From a checkpoint of a small transformer trained on Wikipedia.
Size: 8 layers, width 256, 6 heads of 64 (1 for keys and values), MLP 896 ReLU, vocabulary 8192, 7.61M parameters.
MLP neurons of a small language model. Each row is named by its layer, matrix (up: input weights; down: output weights) and neuron, and shows model dimensions 0-255. Each number is 500 + 50 x the weight over its row's rms, rounded and kept within 0 to 999. Numbers have three digits each.
After each neuron's rows, "fires on" lists the tokens most often at its 100 highest values on Wikipedia text that the model never trained on.

L3.up163:496402506508553551566458500500467504466558434520485579445409459491529494456515419479510545575550383560607546445532500484530517491460506528488502545496542461466438602489497522556403558556492476465496532527512468526501592430480585513398523532474493526490449505525489489459550575500545466503567487407528445500458549426464488449487409492455510470504503505453405539475456379459492520536488557422527501592507543564505483488423545512564440541397525417553508509446480413550474477529527514523558596519446486414482563420485489496373619504545551485536499529400490509472529433518500544489519506513519373499505427435466448494461422466511557508490504535463422547544443544510484446504590473482601529515545459592486523579540491401493594542548446557454487427544504618560541408564530596
L3.down163:527470521506522498523535468521460575423520551532550464552458575459471398449576494532442434502613455484496495604482549461482605499442503483496460584499605528595575571471448395606474455461528508569491509516540521566496449455496506528455477460546552357478533511488516500580561472472463456549539507461457446459503461511600528529441554526526539398517505557507442579439446561483446536494404565425595608639455525535447513525471507501542504542481418461492536505467518529488434446600460575567461546428528449466551470515480486529446533568506505560559497555457438441470477417497410468458506566504525578502482438398461555468513473539515519421398407528523513412500435512476432606493513443571451589499415607446517461479504480516519529466469546497509515488505491523493517522501464480
fires on: "2", "uff", "er", "cu"

L3.up64:482473454458586539553480521502486522467445430483560462570430501438436576502541530500452491567479583488482489513547433540424532468445367512447520443565557582471476478505487629523610542463405498481530466570474497573518504502493521514458480449467451487517499403469496516560501517450499486491440499359527597479480511487495491542547423569529417541465398442535429480429433615544542496524456417488543440487488470444550483510514537539423441550535521513511509439488565472541520516419491515474487558502494378473497489539519511453466538506478537460544560540552426485502441475497561424625465539556560462500516502502443485404494390524585488535453494562571408477508502450455419526465560534435489526610563499425561414498476512495456399517551513646463457521518544603596510463508513501
L3.down64:501532533528562472412467503451486421538564483520518425500439574464514574474524447480595539467582577519521474495461567515410440482498485526449472578541489529499586500493483493477599476454437469526401444465575422512484445551486413497515509380488435468574438482483464569537585516516440538564495535577551553495448420560599496553565473452533547510444608400372490471528626428417485460505556558494441460539465484514552523494467387468524531498456569577565488521512498457549482461465504458499417462577437483464612496523447452505493544518482509570496409459462515576505535479486550547509382491525447497560495560587533538560524509515496476464494481520474444428468500419548508542525578438504520544496516449448478462537403431501460442463391562569530575478499500473519607431531529523
fires on: " her", " she", " following", " Born", " since", " have"

L3.up735:518516500573486548478565427562455529435445409487496539495464434546561498484516493455574553516525434507511532510518471543425590487563482568530544420544455489493613454516460477485489591497513661500500447469401548510473504469399418521470517512434441509540550453575485545435541463446571488470417538448515388470422562448490529435400530407509518488529478512503472411562479488485488584456533510550457502567497460474569452503449455495507441453531581558467554505572438511606483518587437421495525503593461524550449391426598466538500483508468522566559476455402518502546586578605476485512524472497482464397481550544469502578462584475470513493485477559583503402447472546515476559565575485527454497392500540479447535524487461489526478538532556515509468444556548462524546591539581508
L3.down735:532556523520452417401566545617531376538492486503545495543468491521520520488417530492525543450511527452548513431525482487500431485542492500588451585584517483412424554451487438496415506363503558555461478501484452527540497506508488503445584462474554597438428511503521363452520427506542447522415458439443486489527520489504399573414486565547489497379589551552464562524591418505455640542504491490525479444467520501508482478553570530528458549572440533501536462559554475511506530503588472512485594513541494527537477544562452539526492493497452483546432503535444420558623475478542464464484507537612543435548446451493574478433455517490526461592534485525476561501414409495437517494421444579525560509522443468486494501490518557534413459482432484454478525437456438569569505547531546
fires on: " that", " the", "tri", " De", " &", "da"

L3.up285:469559522447400550501511513422493503558455464560536440565567551424573464547493505494465486530470527510562590470558571527516470508419620518476575500440546445435431419474416551516471591416475501506572493499473514586456541512531523479458487530528565446448502511413554481542461553530524449506554531499466522476418564524520535419433472487532452489444484455499515566508421523461568581454567490550487539498451476473520566491475472530558518472539480506441435471436598520493364593424554616499484491481612565528529444488514561570462486527493535485459528484457558433457341529474492527623462524479502461434455436573538539476464556384522533448421524519401487562475414457514513543572477472452452547491438510522514536521472531500434499609467540493485461543415503591581509472552438439
L3.down285:502460446547508479449501504469462438513433507437572536518546555541490536492438472382474442450457509440447508543543505462459516552510488456405508569515524493599573458548477455472477591511433463489554496486438532562544426563555513459588456484511473540497475512469541490572427478482465408465418570481588479450582466472475455457461423534575499511463525421519509468464479541462492519547509531514405462489662533521561415526582367484489554445444457566394573594650488492525409483545590523539461593454530484581510475530553447457544562525475557523398495480453514552449426479428406512497561618466467483523516444539573582497472497577537465526474508494476504524453510525526490518461587528504492582500563455490430547516428498473481542542407510531463529569495458518575591458514515461
fires on: " E", " over"

L3.up358:535474442564607539477520539483507533529429443495427484487484531455461568602463558534524546539542527477515476490563544465487478479426560481466542511527520410425539523607546530508509381559561578488550573529433515558426552507502528544462567371553440458533549525610582489504483460542489476543490494469551560488554422466430461433416612563460520460438518414450484445478383558581468478460475537479464493526454535422464532534522464470539506457557507472567461410479501600551570589592441555527550506503529570401490480536428468459505448484517509513453476585489483432534502462495418498517457516537490407523593485446441358495419559527428511451517488467563440456442481503485478455587482575510540497471448496438427499452531448530521488626511461479447511538496549507557520532482439573
L3.down358:511421436527527481592548447532444464567504528477495508557450508506577570460517411360577552428556449417581398560454534516485462461432522556507508523438576545533454551426450448587460500496486482482468438609438475496532530452421539530426516523507539471425591439544489517530466510467504497552483479450584488502471503458484474468513405487574528513549554517493498471506532541523508472508477480491465499500499395468467501483541540556511438515453504560511526500466470445489566513526516507414489470578514433604547500557419497477495554515492499557561408477470509545374568560521517352544553502540480521557554590470527556426360492495615621531571480488563553475561465517469433551430401432500474552429501472554467540449465507595499383489502552548497514512512546508483456589466511438
fires on: " after", " After", "After", " by", " and"

L3.up62:526484442550576541552441464510540492504541418503529485599503522540474610442522539438540549571445450524413550545518474492549553457500433476453492520476494468423567467475510454533496481513441540480477581524464551617480616557518428555521528484475475517375580607515400625518445415459522535537436420508518485573553505489536435498578454476505480525470498390606475499574467426505426524491505520492548516569475536547513437495513575545453544408496532510478390462486426501378562606508496476487511502596541493585446561533487491507521474537453548515529422507461474411591433519516554426422522546498468508400470545510466475516440523457443498484382513520563492524545494585453620550495498473516483483506492508509463422572497489525494581492406499512473502478538504528399595475462457477
L3.down62:474473449480505512573407498502468523514551348518577468502517510391587591570520591494421430460474457438530448564493533472483530422536446594578552575463473524550516547481429448489552433511573463573504465511474458552568448469559516496469420510571502496465551520460578580433539471545453480525540464451507496440474537453543542468495473493490447447494508470456472431524439460492436618361585508575447546470579484472542600511550495492487427492508599493432494494449494405455414430434457575506560503578523492478465471512479484503572506469553507547572536520518489493512457541488493438524446503606505542503481483428483481566538453505469579642492500482431506474496535491467492446479491509538493522478487478621430510488401476427620429439538570504591513457524477545484584541531464584
fires on: "\n", "y"

L3.up496:498479427488452480587454477572506405553536483668534419549471520466508464520503498456534532467557464414442498460431469577445465477524458428500466528492548479454433522433463469489406479566435528552547476539558510569545508422474508471438509499436492538525480432530493577425445557566462526483394480573486557451584483459498436516452551472625537507465466488574542530546559485463441551456602428534521465594490510495523470534493517494427479539491481528455555517476481474501476428537490485514488458501516482520453523501532499475518472590492565509505473612502520443491555444443435529500487484528560428492518451428528487477406488510442587510402485520536519542554571549322462448519555489537471523453429543444554347565478565501506452571536563561527610535522570568590540435489393540
L3.down496:455506425518504493525512487525584493547514552523507433523386458499527474511482536391449467454531509591470377441508481452523493442480544405561591512514512561516495414477506539502445391457498585494487480497451493435504465525471543387500525494501497616571562431474492458499571507445577492490440443538576556536533541505454480433466484359481580566480460359460490460493516562489510510514508424522480536545472528552469576525432512459451404438557538486523523482462475502412563459439494509599509537430452463500426380460612569494540440509571540527638502504378531531428500495481535515522486565468500543518513477553507501566469536545578510461430481584514579544532467630477463528529465514516562475517493614473427483494448512506456455530507527583566540531508553410494515499551438511
fires on: " |", ";", "com", " ", " the"

L3.up685:420505562478492520529597480466495500528505433531596479488516471430524537597486562488473488484527456508509456509590523428493558442488526494563497579486574498490399492399451456453441537576527432631547605454461547505418542521546451489463548519536449443585501507555487502461539522496459472589499532491444588547476476443463515501525431540476487572552498475458486376484486576506455469520513461477490453567570449497489550509489532487392437541508431567492573498521514482459537480489504460432501508443455557457470524496466416496550494528494518573540537461510513468566582483537555475533475554545546482516507455470482454495501506562557556562466473536444487467422504477622438520379409415439431452667527619492471419409504492467474533438535435575583502530535542530470574466608398595
L3.down685:463496442627469488551489504462444377512431509518507519545521525410450537514570475520462490526489552533504441519524475503494517448513580546571463589402429416440560596401469465559502423542502432556586455490568501559361459528486563533493583514485534521521474606499562422429429514538488510469434397434448551538483472416507560492475486474489611596419589435457494529462502511567517491501483564534518480451418460457524492495512477473576448538527415498497429525520458518430534624450388520468517576424492440504489452514545501513563566449542491415497540570530484543540585576476508476588595503524465503531419562570545541503418566478515454454454533453458516478512472512508551484548471536492497510485470494487469485453534523588481422498455493655472512552485448517443541533455539496
fires on: " She", "2", " she", " her", "-", ":"

L3.up101:517534494583528493589519400519426490453536553516526453570486409535456511491429544466448529543488535561553560465477529553408466488514619504422519536485465551423559482506467477437546446554522528583509542604547506500495523433461599519482619531477484518478465469499516514509515615499518518535479562498464537469541461509566493497467512476545558577400531534556465468614463549527411506415469467515532460482476412559545410521483476469507545551437560450489508507453437506580431535462499414538489459568429577531467363426510587513525389480471447492552445499548456493492478613543479548584449414607515427491522418400441444466493494536485554588489477521560435543529492587481548477513494477510576471458524476474434466470446459476517506558446553552478504443548577488412516509410434578
L3.down101:499454488477421543487516601586489595472557484439611505499420486529526539563387475483587469454618486404492569584513589497476451489531489494531408498415455594514470519496488441459359529432549511491464467469559472447459518534506457557474428512552461470509453555501561521552538459566575479465469533485545541588367409495424512457436488443564465540433564512460582507503556518536505551487560518511490463550519403564456370451499478511513436497526506543540462511572594461536526506501539514500568502463503470530488451419514466554529618474542539529500486532432527490480537500574452441428482461568486538486432502502500505537448459464631467521516464495384426392495439486462506468561582501603508517565442454512515466567507543524461490498510491532443485551445459539571478591551490443
fires on: " in", ",", "ed", " By", " it", " by"

L3.up870:521553547577460509562423582519419396456476525436500541455427464510500519526510452432487576491554503454547490560493510469474556480575565554445508478553528424425535554482442485571468554476510524536471492563473428454588560429585515525472559447519516418505422508476460498550572617518418570555384517503524413514411451492473517572552513462500539446501532416488451492624502403541456488586497574540396581544525571542494540527406477551459544494522553484573427487590543505506544579530513503614477586463462516535513494466517461512442466501435486494518466523449590557499496525440419566523537349466470583435474502483524558483581460471573461474452452460417517446472567495507505555443538472519489414501419421512485549446480486462534465511416500470521576487558503439491500564538509527
L3.down870:514467538519539578512518476471506505559440550502487500565579438524535484485423402459617495489495485465474441474458570604503514489445410477474509506463420569464412420573647488602492492506532492529483536435590542416433466506468528442538474523462517528564462492522562534535409525475610508514497478514479521400541476524600471485477526563457450620414536554487467460410509529471520461531586436517570430531517426500543493552466489461495448551412463508464507546391476462427487509472541433447482494456470515455492531480515467525495453510487573525535545509487479461481538475584558504356480513518511483548441610457491418506454593455488680488493471575485563493465451449482502482527531465444474581523530555547477468467447468572504543368573510535488521484546527457497640535462530510
fires on: ",", " the"

L3.up384:481482584523513613513580471483504467478549549548482414509430459489479481426531415536503507523477571550599551552527406572538457422500563507529460521504501414504559572342454526476489484432552457516563562453502579442451469446528555481452614401617492418510420545501440486489477549535451527456472476492563468521391543479460465491567497596432452542545436540474515484557542410467533479444521496550486500445460521507467513508556548501549584577647579516492553507576571459441519453468466511551493561568423503563508542430430497485425437476492493520499468511443452522521549507541533446500464450496457516436422479461451474508581527553571556545511562559469522458480454501445548484479455493531468471439422456454544475461579453537551573525496547465464601444352561522484525524554492481
L3.down384:504483507485497538543533569570490477508503587492444587562500327425578468523463510497569581492463481488453543478548475391544496463507528539525526490521491575406450566602465475573447528494548492481466462515561534520642445511513485482547648527505576521536557452536421478429434500526447440527435461477561483451514460462452465435588541509410511418528497450484488490517496409466518447593473469546494359555468524496493480477452544382447565512528532485504536477525541504519533501569439451512519533510543465426506499609463504407485489505402481563448475459574506427563484522452450510521417525540506512533492553512431439547418439589503488609489437490534588487496523444552558565453462485483455513540425457460527520458470441525506588483493486475519636446494488514488513472623533545
fires on: "s", "'", " his", " her"

L3.up888:474550506561465550483502578539490475522422500572457400506469488459483465555480517471423467603448536423493532517594512467542474542519509516431431570543426486578516488438551496470488564544537458516486495558479539441449530568521502545504528574487434421480446515572472524551489554452555473489519397512488569408460406370519472489460548551488570362512508482463437542564492539533478472517572551466426505445542401556514461485506498506503475474507508515558496486566465495495471468540534559482446535510495529480539433380467586558502480470547541472608550607441579441496473490514420514404595509512554614413528486584579585502516520507522511500466630461517465503556462497448547477450440465474543436456550406489540476419563473482387624494423471510453442427542511485521486407494553506
L3.down888:466503524562501480530551534580559478544494472512401465464525448469496453500510453485551548512437529482447469478521455505459353398487494516487476505422522491437378458466573544435449478555356540474456489559410515552565542421504534443467457443484505497510617527558458535555427559511433505570439483589498572512430466490419488573459454565555532535445442455543552475471503585470508532555410574503495446558457534506444557444488504474507527530506525457516478540564467566504553549572596590485491508546620519505428476520512452496529458508516457505548518452518481489490548497509530476554429465455523486523535433515584507479461439519535516447635599479485515568467472404461522617414514472517465592481581438520503517547488543431469537604497538455629435488469459493420555428494422554
fires on: "9", "0", "e", "ie", "á"

L3.up524:498474534499526535603551546564555501341462451429514447536528583552464407510486503486364582477472468500486502516501507516584562463489467472423559520543568444493500504530516571467418469486494524541438508568559460547514375520505520440488489470420516486447521535392517502490460535535540438501553515416479502464570412496496470510490443563499491549559542465545552557534487601512502415502542402483535498479592398482468473537471488598544479519413523524533497506404409497527585525553529495546581447505471511600599448543518454487462530478548464523437533488451470488542472566428500383477421548510482460404555605378514514466513572456510457444519418518443523540498385525465483565453543415533476558486603514460462449455454484615557488506530501510490496522490469528493535419443516451
L3.down524:522528475617559462433645454438548528527527439529479436545464463494524494568539482468501528414467503484512457533432465365510362458543500552440483517571577603467499504434468574499477443435528502502518463493501524518497496543562452404477420480484540475581581505470507500388555619550534527465346509456506486581485486471502474507477509556464462457445525505436528512505482426549418367515555486488411560472492495576482436492512517518599484484514481476495526407524527499560514466493464588485471504528477475398568435398537447471599513495479466464518491590509423433552509487487548492510490463538550506587553439571500479563511513511502604545469478490485460491553585474484529537540552566612515483469473570572491485453553575538437454494565395516428514503445526562448575452504479498
fires on: " over", "0", " in", " out", " around", " under"

L3.up821:526508508533539505458554529478421493466494419490531492511588567533465473477527400493568552530529546577550442516497521500388479472494455516468417482572450565500565521517462554529498382479524467514484509572444443571468569502529533578478483531434576534535492410558532468583498581432622540389466486497399445445529537539466488481401548577406494469450519483442481497483546467504537440536461565542445472437518455554596603552555489616500466563557516507507557503433517505464476556635487529496503429424458546492467409477505389573494494590516503489460407424474447563515515505446413465399491559479466451520510541499434617505509529497414530486441503585496508465505541569508530467510501540568487489522535425549576472568505510563521464519551583487443515478568412471518443485493477407
L3.down821:570430462561492469508538619564464532492460447525490452598359536445502470496421494512440476540507502512431544539444484541484563501475525536573538516488507554496451537526500402494602465423429481521480571532433595539616516507466496489473571533523498564511505521512517531474464544484482496551444560502458404477534501418557411545508547489592559428557449469548571513423459485526425477560514502390413629540534471538444516477546517443434555518430481500523462584547529530496451538523509493601536437480530494597494467507459485481461526534439482516443477526535447549560420537427470501612522417448460463652536441504535496588424449488439466447511540464502403499498516523491471562553471600471500469492461532485576536437516418530471487390505463365568459540490471529461518470557510528
fires on: " until", " by", " than", " after", "ry"

L3.up261:415535488549444485503534491435501549585502496514480422580572491390471507521403454551506471489546490456558605416536534542397630544565484400491463608530426602528528543473430555491455455531568546479520560466494605532544428457482459563518475495444456546603560547496469596568457495544545507502466487526587507491595530533493468450509384550501536522478517442558496485415452430471494465454522460571399483506478546450480532562466554501520483400518494468489525533530490491448568545448448454477544506413474491418442517553481538604518418484499513477486491543435519470513461536468525570540485423394467580535555408517402396489410610448476523535591507439467481533461522555518469544515446549489616489542475526443532505489468433552481483496512466520544468489542471532518507524584561518
L3.down261:522505474462465516453494455400438553562489536498529520558506519452458499462558482531429398542520593393440473532517435506510566545512566490411495468386467402548479492510531474499477601415460523445570560512533468540562505475548464490544526474571460473419457548526453499531484420442519511415558455487586452431559548520448397603494517532550546536564426556594485584505448501489449507573478501500538447501500583613572420445464536532482578523516567518480510417608460560458571540547501442518483470496558492492494414520529405532486604469480503497501449468526470530533630428535438492500490483497415443387526565566467569470493429423495461463388437500521532502544491520505440525585568552470452444465598529532425562431504498438479494505471581489555515474511434510521508523567509507
fires on: " E", " a", " A", " an", " An", " Mi"

L3.up270:561433453573516456469465505524469520450514528568517492447515537523536453542501516478515490422456494533464468518489531448481489548617515494483485520478496529462476535531478555494582507457445461532483497538362494532461558547523593540472414497446511492530475444432573579615444529399528549467500477534582466502434534603530470522480544509521509503580440507459511656428484447448460432471495505405519542478560463452457559490608500536533379459562549501591465590471520515483458506549457477457416526484522466550586502376419457461506486546523509476484474520531523515455471489495512435503473474571516588456504360606554425481589512551519533508448440524514419444576373444574482533464471501536522480570457601489452588443544508439498555462552504537440615511562424543513491517566430528
L3.down270:490519444427535520556643494609505612497450509462532466496505535568420467418441487519471523507476465476484448454581573632546357389536504520474511580563432533530556437508548525501603398519455449582515484402468391515530445441495544344467448447475576525638502528500512500521500616480558496569481508460406540527572506565506464394539459457570500498575508470512507473511583478519463483512510481515479536555534565512466519564422514473527535541540549406475505480437507471486466470561481603509510506461533468476492517453437574527488544407517466635469497536503512491608431515566488445479531498475449507521406554482479545427405493463507458476538503572450537519528528527469465555565463537471494517554565464480503495462502446499462491454525538442513435503541533440514505471466470448
fires on: "s", "d", "es", "t", "st", ","

L3.up442:506449478499486475508497477424466458553598575496494573605527569538580482474505509471528420466578412432476515455531531496381553554538480490385520490522406492517534529523552438497484537512590425555498557465514554534527487533513500494474502559494520492566570514592597620519509569398447596384467516589553475473459519549417501429548504630492514453529487506514524514488408524445437506495446489478456589537560524427544448493544485513492491524556505523413434565434468460468579479589567545525430469507476553435480409473545407528477482533422561462488459380496493410428505431506570591485538380483477485537472554492529489500543506481514411468542572505513497401483527510502616452517619505579475453482486443514491471497538501420501485431501516496543458527466486526516462447463566461
L3.down442:460515487469464520501583468519460512464461424548508591454468455473491507455502532538445495510488574518517540592590559467499393499402464484646437481475505476474561537509428475553505430497498505539445532528338462570525429527397531522522493477517543575395474479501522493483504515471416482511434534512445477435560516445506479425532493500440564541532466496566540500560509463595449534548554544505503535469490474529464433438452445518628494534454451558463539479540511518522539562441386533436554491473604488507450436458429494503578504484506515473489428407622603500470531561479486530555495587474499509432539537598470446445540460501527526564512541535502519575414498449513428553578439479499350404508551460508467451582482548638455507476533536521523541499515465467505557520555493601
fires on: "s", " ", "er", "cre"

L3.up777:469526462505550489486474498471546456578523559457497553585533555473468575494522511522500569521534495550438529439453499575553510540553652513462483570525556422492486506418509409529484508457469538473478577513450524564433534455519508494586382459570586461540564490567461438490501462495533474532456497440416525554585446533424482526532533548508551476553547436449436451508561502517474480407498402488473383550566472490582525450533517519523426526462545468525454412515437413493459473533530487481513521470524498522551568508502524462516586509516463584509529476519455531464408417434620478528487574567527492495486578487369446480409512473457572444519629536420532423514429374513485545481613475532542406498565469557452452462497464539521513419442495427437523460556537507554467417516535539
L3.down777:457469487527478476541476522486511489419515451489467495482489525479499392548472399487488540563479586507477463447522500474525511459508507581592507419516536489525483482456531505428527460402430581565521451528558516445536530604434492550487607641530492435588403408505493538567519429405472565542408497553569446498497546557531525396418547441464431585443435503565525486593556446461459444527570608431494461539501550436423468466478554558458532447532481512496568607530431450509526572491488533497552422558444527483489446477496537492473413611520512421428574510472512451574572575498453633463510495526489440492576469520529468533536490514524559470458448461438450497461483603502474612457423454449504536515439516534515429553505543475456458507550527568497494533551528528457482530512527460
fires on: ",", "us", "As", " As", "is"

L3.up76:518548496478447565472504428507490476519471536475485475567441495546447495533516482494400515495568593492459466469548504651532444441475453528507426487449467551470541583492515583590510444498510543462487548487546521572463444532455468507634550489515645558479421529456512536517425515506595537525519563483552472546409489523481542453531521518608386378454501640531571494402467561475525539524511469465554574555486544407448573527472502513559526442532526536538494528454445477443467465538530543485493438516472536478466516478438540473443364537481469499435524595412440550413541566489435474465407453514491472534485513438526496545402493419577433535494485528456491458436569530582494527515421455563581472457469552510474557516530478502495422496422493486526423459422580472535546583518515490
L3.down76:563476545452485448531602444556559523480510488504558490552573489437593529540609475464484476437458548442502453498472489454529419595504516470445494467457450489485529566377420470427504638515545445466530500574468519552523493447508437478556434515453462572546462471427379515483436397518607459479532484511561551554466501506498565494458353512523602555505424513491451520550490441581430531439511511512547497490601499403457465479448396495486525436477535574507528528496512551411510479489541529511588480520553615547526519608488464467471471502549496489556459543573468503424477507436500506486518473580413501454505537472489600558459485452541519440456437538406548503482513492472502479569503486640471452525604516423453478471525528440502530486388505531546586479524467478500496457509523583
fires on: "st", " re", " W", " Ad", "d", " to"

L3.up878:514509521518553500467556495516610557452515494459522473607477543527522476366482576469527509492417439432489476498539512499528616605543415570496525444515452420472454457438498456522487449481399480518493569575495523523450512555505428582412492541480445523539438427508552478450523493501471523498441589505500495466544513485579531431486496458563448470513477472479553370451574537542504510458500501510531552578445485442520553451580490584608492540513547534526510519560497531480493484566574668509402488418499489560569513506499396493466469548523485485498460532444565490456478568522512484490452444428422460521499559415416507539510484562373538504523556499480549527550521511421510449436522486375481514498483503603420554546534374523555520434484496436493520514568591517577472427486559434
L3.down878:544486494533432475447428525591512383437543505453555505522519582522559540539493467529482534455492507441491459601465461528535545500544442497537543519578487552544484486454413471476532518529539531498460472542498532483453433476428454403445487484475492447430449471592460497515472518516482457460535543477487608474432484420512490461407478504513563429359410511566440385450473580502542503474491424443481451538483539451488534485534449502502635468425548492487444524564504486607528447402486579522399491483554492483442461542457510507528475517592597501520557507379527509507467515444610541462460525497453498468554465514479561513446500561471573468475537564529440611602450618514521553537566529485538492473522548437487566525373594473505600493500568516450567611534527508533506544509527436
fires on: " be", "be", "N", "ro", "z", "ly"

L3.up344:530506496524516437588513525563429465463465589618507445558457515524511525469431445449501495543482440623431475471469503549518547633485516514469529458514494393510502445605515572431506506608526519443502539529577561447497483534493546497446552612512487447492506432414581483389477434521519510535438545461498456522500456471514437521423470429525524510431511603436488458542460574510502402548446513528520520450397382524490424473625455497535477546596541546475584543432473517421483526523481557467415461585476519501485512550543511433476370514561458452504456502515412454447472452499531481485527526491433492539586509523573635540381587525516420491525486491507535520471517532519569470503418543565475584553488511431535539467489470519504491540441462463471501571554516562496475486525554506
L3.down344:467505460481470538452498541544439485503501523495510433510434503528497525515443501578499408451561481446529465554507560535508504517530544450534572486543527510599537513529532531511494510529634382507537493409555485495407512464486477482426540510497551470532496493406425552513549466482512510462520517554462476491638463476489422488520522598433392550547546506536420470477517479556458459549579507454564408456591487560479473534502461575459476453538511534579516460518552520557596528405484420440481487503476548472472558526612398531448441450549546448583457536516582403471475593460469495514439514485491470543578532512531601395526470506470526448572449578449522515498489482550538382472536449433496558470459571496511518443445535527530501547417608356519430381548543524398471494514531486
fires on: " to"

L3.up170:479480524530469504479549571387422509470485511492538523515461455558437429548390418405508538457409491539503523506488468508533491481552529475488600477466476570485588504588457455542400506496526435488515546517545487513471498465531493556502507446606594423460471513536521515468523473433558541529507523412411473490354481536391492619534495538499545475597542481522392495471506515626606471493431585535583539477558429494497437494618542555524522493542501501476452526461523549516569517538466535454470414504587554444522491475503512436542535520545548411542574607513490422503509477443516446501516518553507461375447561501533486551467591529408485547467519451463502396481537480471522461516476472488524425462469540494542461529542498544444474472435490529546479546608452395388516455488561555
L3.down170:513526531481474497443522423466487464571461509497497443528546557453612458592504485552582514533469521455512545501489463462376515473563503524570519520459591499564442484502511534492489494537584530510484590537559426544430512464535461529468465510437527492531515510507569513668469452554444473508369500597476509523571531523513492413438430466459440557473435421541542417480523588405393416413529466457482505525537490526501487483551450434518550532497528460480537466484477540499426499443498518439462548470466548513475573524445492457458507408502484556475483502524532445494470571436586495584475514541543519448583485512432386453548395502366517454560530504475554536539438478583424443522515587508499542493580625550480486453513502417498425486496638508480431465495566528470522550494613493
fires on: " of", "ment", ",", "ent", "or"

L3.up660:458481596556465532469465463537578434507494548512525549499413448456426447404483444476538563474444387510464445570477474562503508542521487499441565549495468433530571530486530363584519553496438547436482522510484507465460506523537546539503446549556475496474469421422494548495417498492540465513527470511544594520544536502553500485548566506455471470561568602530465473563465479526518554586571459497497497524487573471577473515437629463504461469474476501487387506454508474481611535489478442507497451543513498500459480431488512518488459509540488502487386469362500483615493489547438503595443582468592515441585580429522414441466482480371523515536532540470456463472480460526537549517539479487484449611494504485495502438517419411532491508535479575502682405507490574467465515537422576
L3.down660:596550485493542440561594488434536496486553528466440502516515417467489478494503464446470516542622514483453532543451565514437590462453400512601458470534451522450549416553575437383487447554504496545384590430480498429587553521563514401510539491433468586523474543511487470485436452524517447437405571532563510436510393424630497487523472485550569546472538545478482471495592558472460487450503448540555514547510460447550530467418459441488505459407403489401496575569470542612540456603522509517518564484420436519484443527481461484456530501490543510492530557471489428472503513626481460543472471440600466490436444539489593468563515580488560507512457513500536473584542511495521497556553548492458552413504500496505433509452517546459542440470487458550573534516550457437535462506474536
fires on: " is", " the", "\n", " ", " an"

L3.up630:537527525564433589560537490468474488482473442455527531662487419536588544626474516521481479493433480466555524438521486506426522462432520469519562497514574553527447487528473523527572546465504451553494529442546476405499476512553561528497562551464416486511456488529433530467537471616466505580457600503505460487494377473487465529507476542509588453505452516448460410609418505527453581517498475512454493483442481503610510531456476564550506531560550521448432550462511554503495558516540543510588545485450478503451438414493429423496383569550454403483504423466542552483492566556483520566408503507447544527503461379565467515497501488483530527415469453423522556506581383454570572530543527498572587585454471479468540460390543484439532475503425503470518541526427566590457521494519487
L3.down630:502531502441455448554524571574462472499472413381494451549511484586570481417544503332496449533456480406487453448496491487550554508477572576531512463555601484544502483553473562599466436401496522534445468561553498477488580536507457470548437455415499489503490493519451455631448440502444533513540509508523515607551420499536604529511490466420430450483468509528491536561615465559514538492486522517588551488499497457485435411491453485493470493567453431522575543565509568472493492545447578478539458548471522616547512547451484537516555641448547474548507480475528525491532579517428479498510458561483610474505439441534527522488469339533482469500501516556506510509475551453417532459526520457495480548473399409475423491486411475471413424520555528578568467527443495526503529514523480
fires on: "se", " F", "f", "che", "d", "vi"

L3.up505:450512563580468540479470463492572492489419489438519542546507490566405553477393483431501527469519514490594459501467494529487577468431450511438505510468512513515551439480546597557490504515545486623433586528569533451537587496454552567471517489540536519482527388595492525599530467456451471613428453486633454586485479596483472479445406466478481460616542510547483448426491476571556446561499502528558455580515508488612413502529538489592434403444514457454390527513510522468575531515560591560535558502542530437513523520484447431417570541526530506504554566493491441497504566519573490490468492447597504413412505524535550490522452508431470485475476485524517474557499537396504471481424483531435445452485494442443522520497471510463489462494505462536417423563443513507432411585551460
L3.down505:524503484484462567459537480503584485517568435588503462544479479565504527450549391494513503489484430543424579485484514517395538487453456520454566522516525467465518472472465563523496458502516505605515452516531485473556421534455533448484498459513510534461460539564501474570449442515543521629499531497547420469555412489556458460509438531578503570563438467568512449472440542571405469483542555464529556496433474424555558568467576482427524511552427538410614456460456419548402544554488488570592459425497483526428489508539437425528481457531488504468509539601529516516448454505570420578512569547478377509446511479422499422416521505478525517527535579424448513514532603560546578599418488536503494503404470437419464463542487509521547484490421507552488507455429613404527487512579540
fires on: " of", ".", "ur", "ie", "min"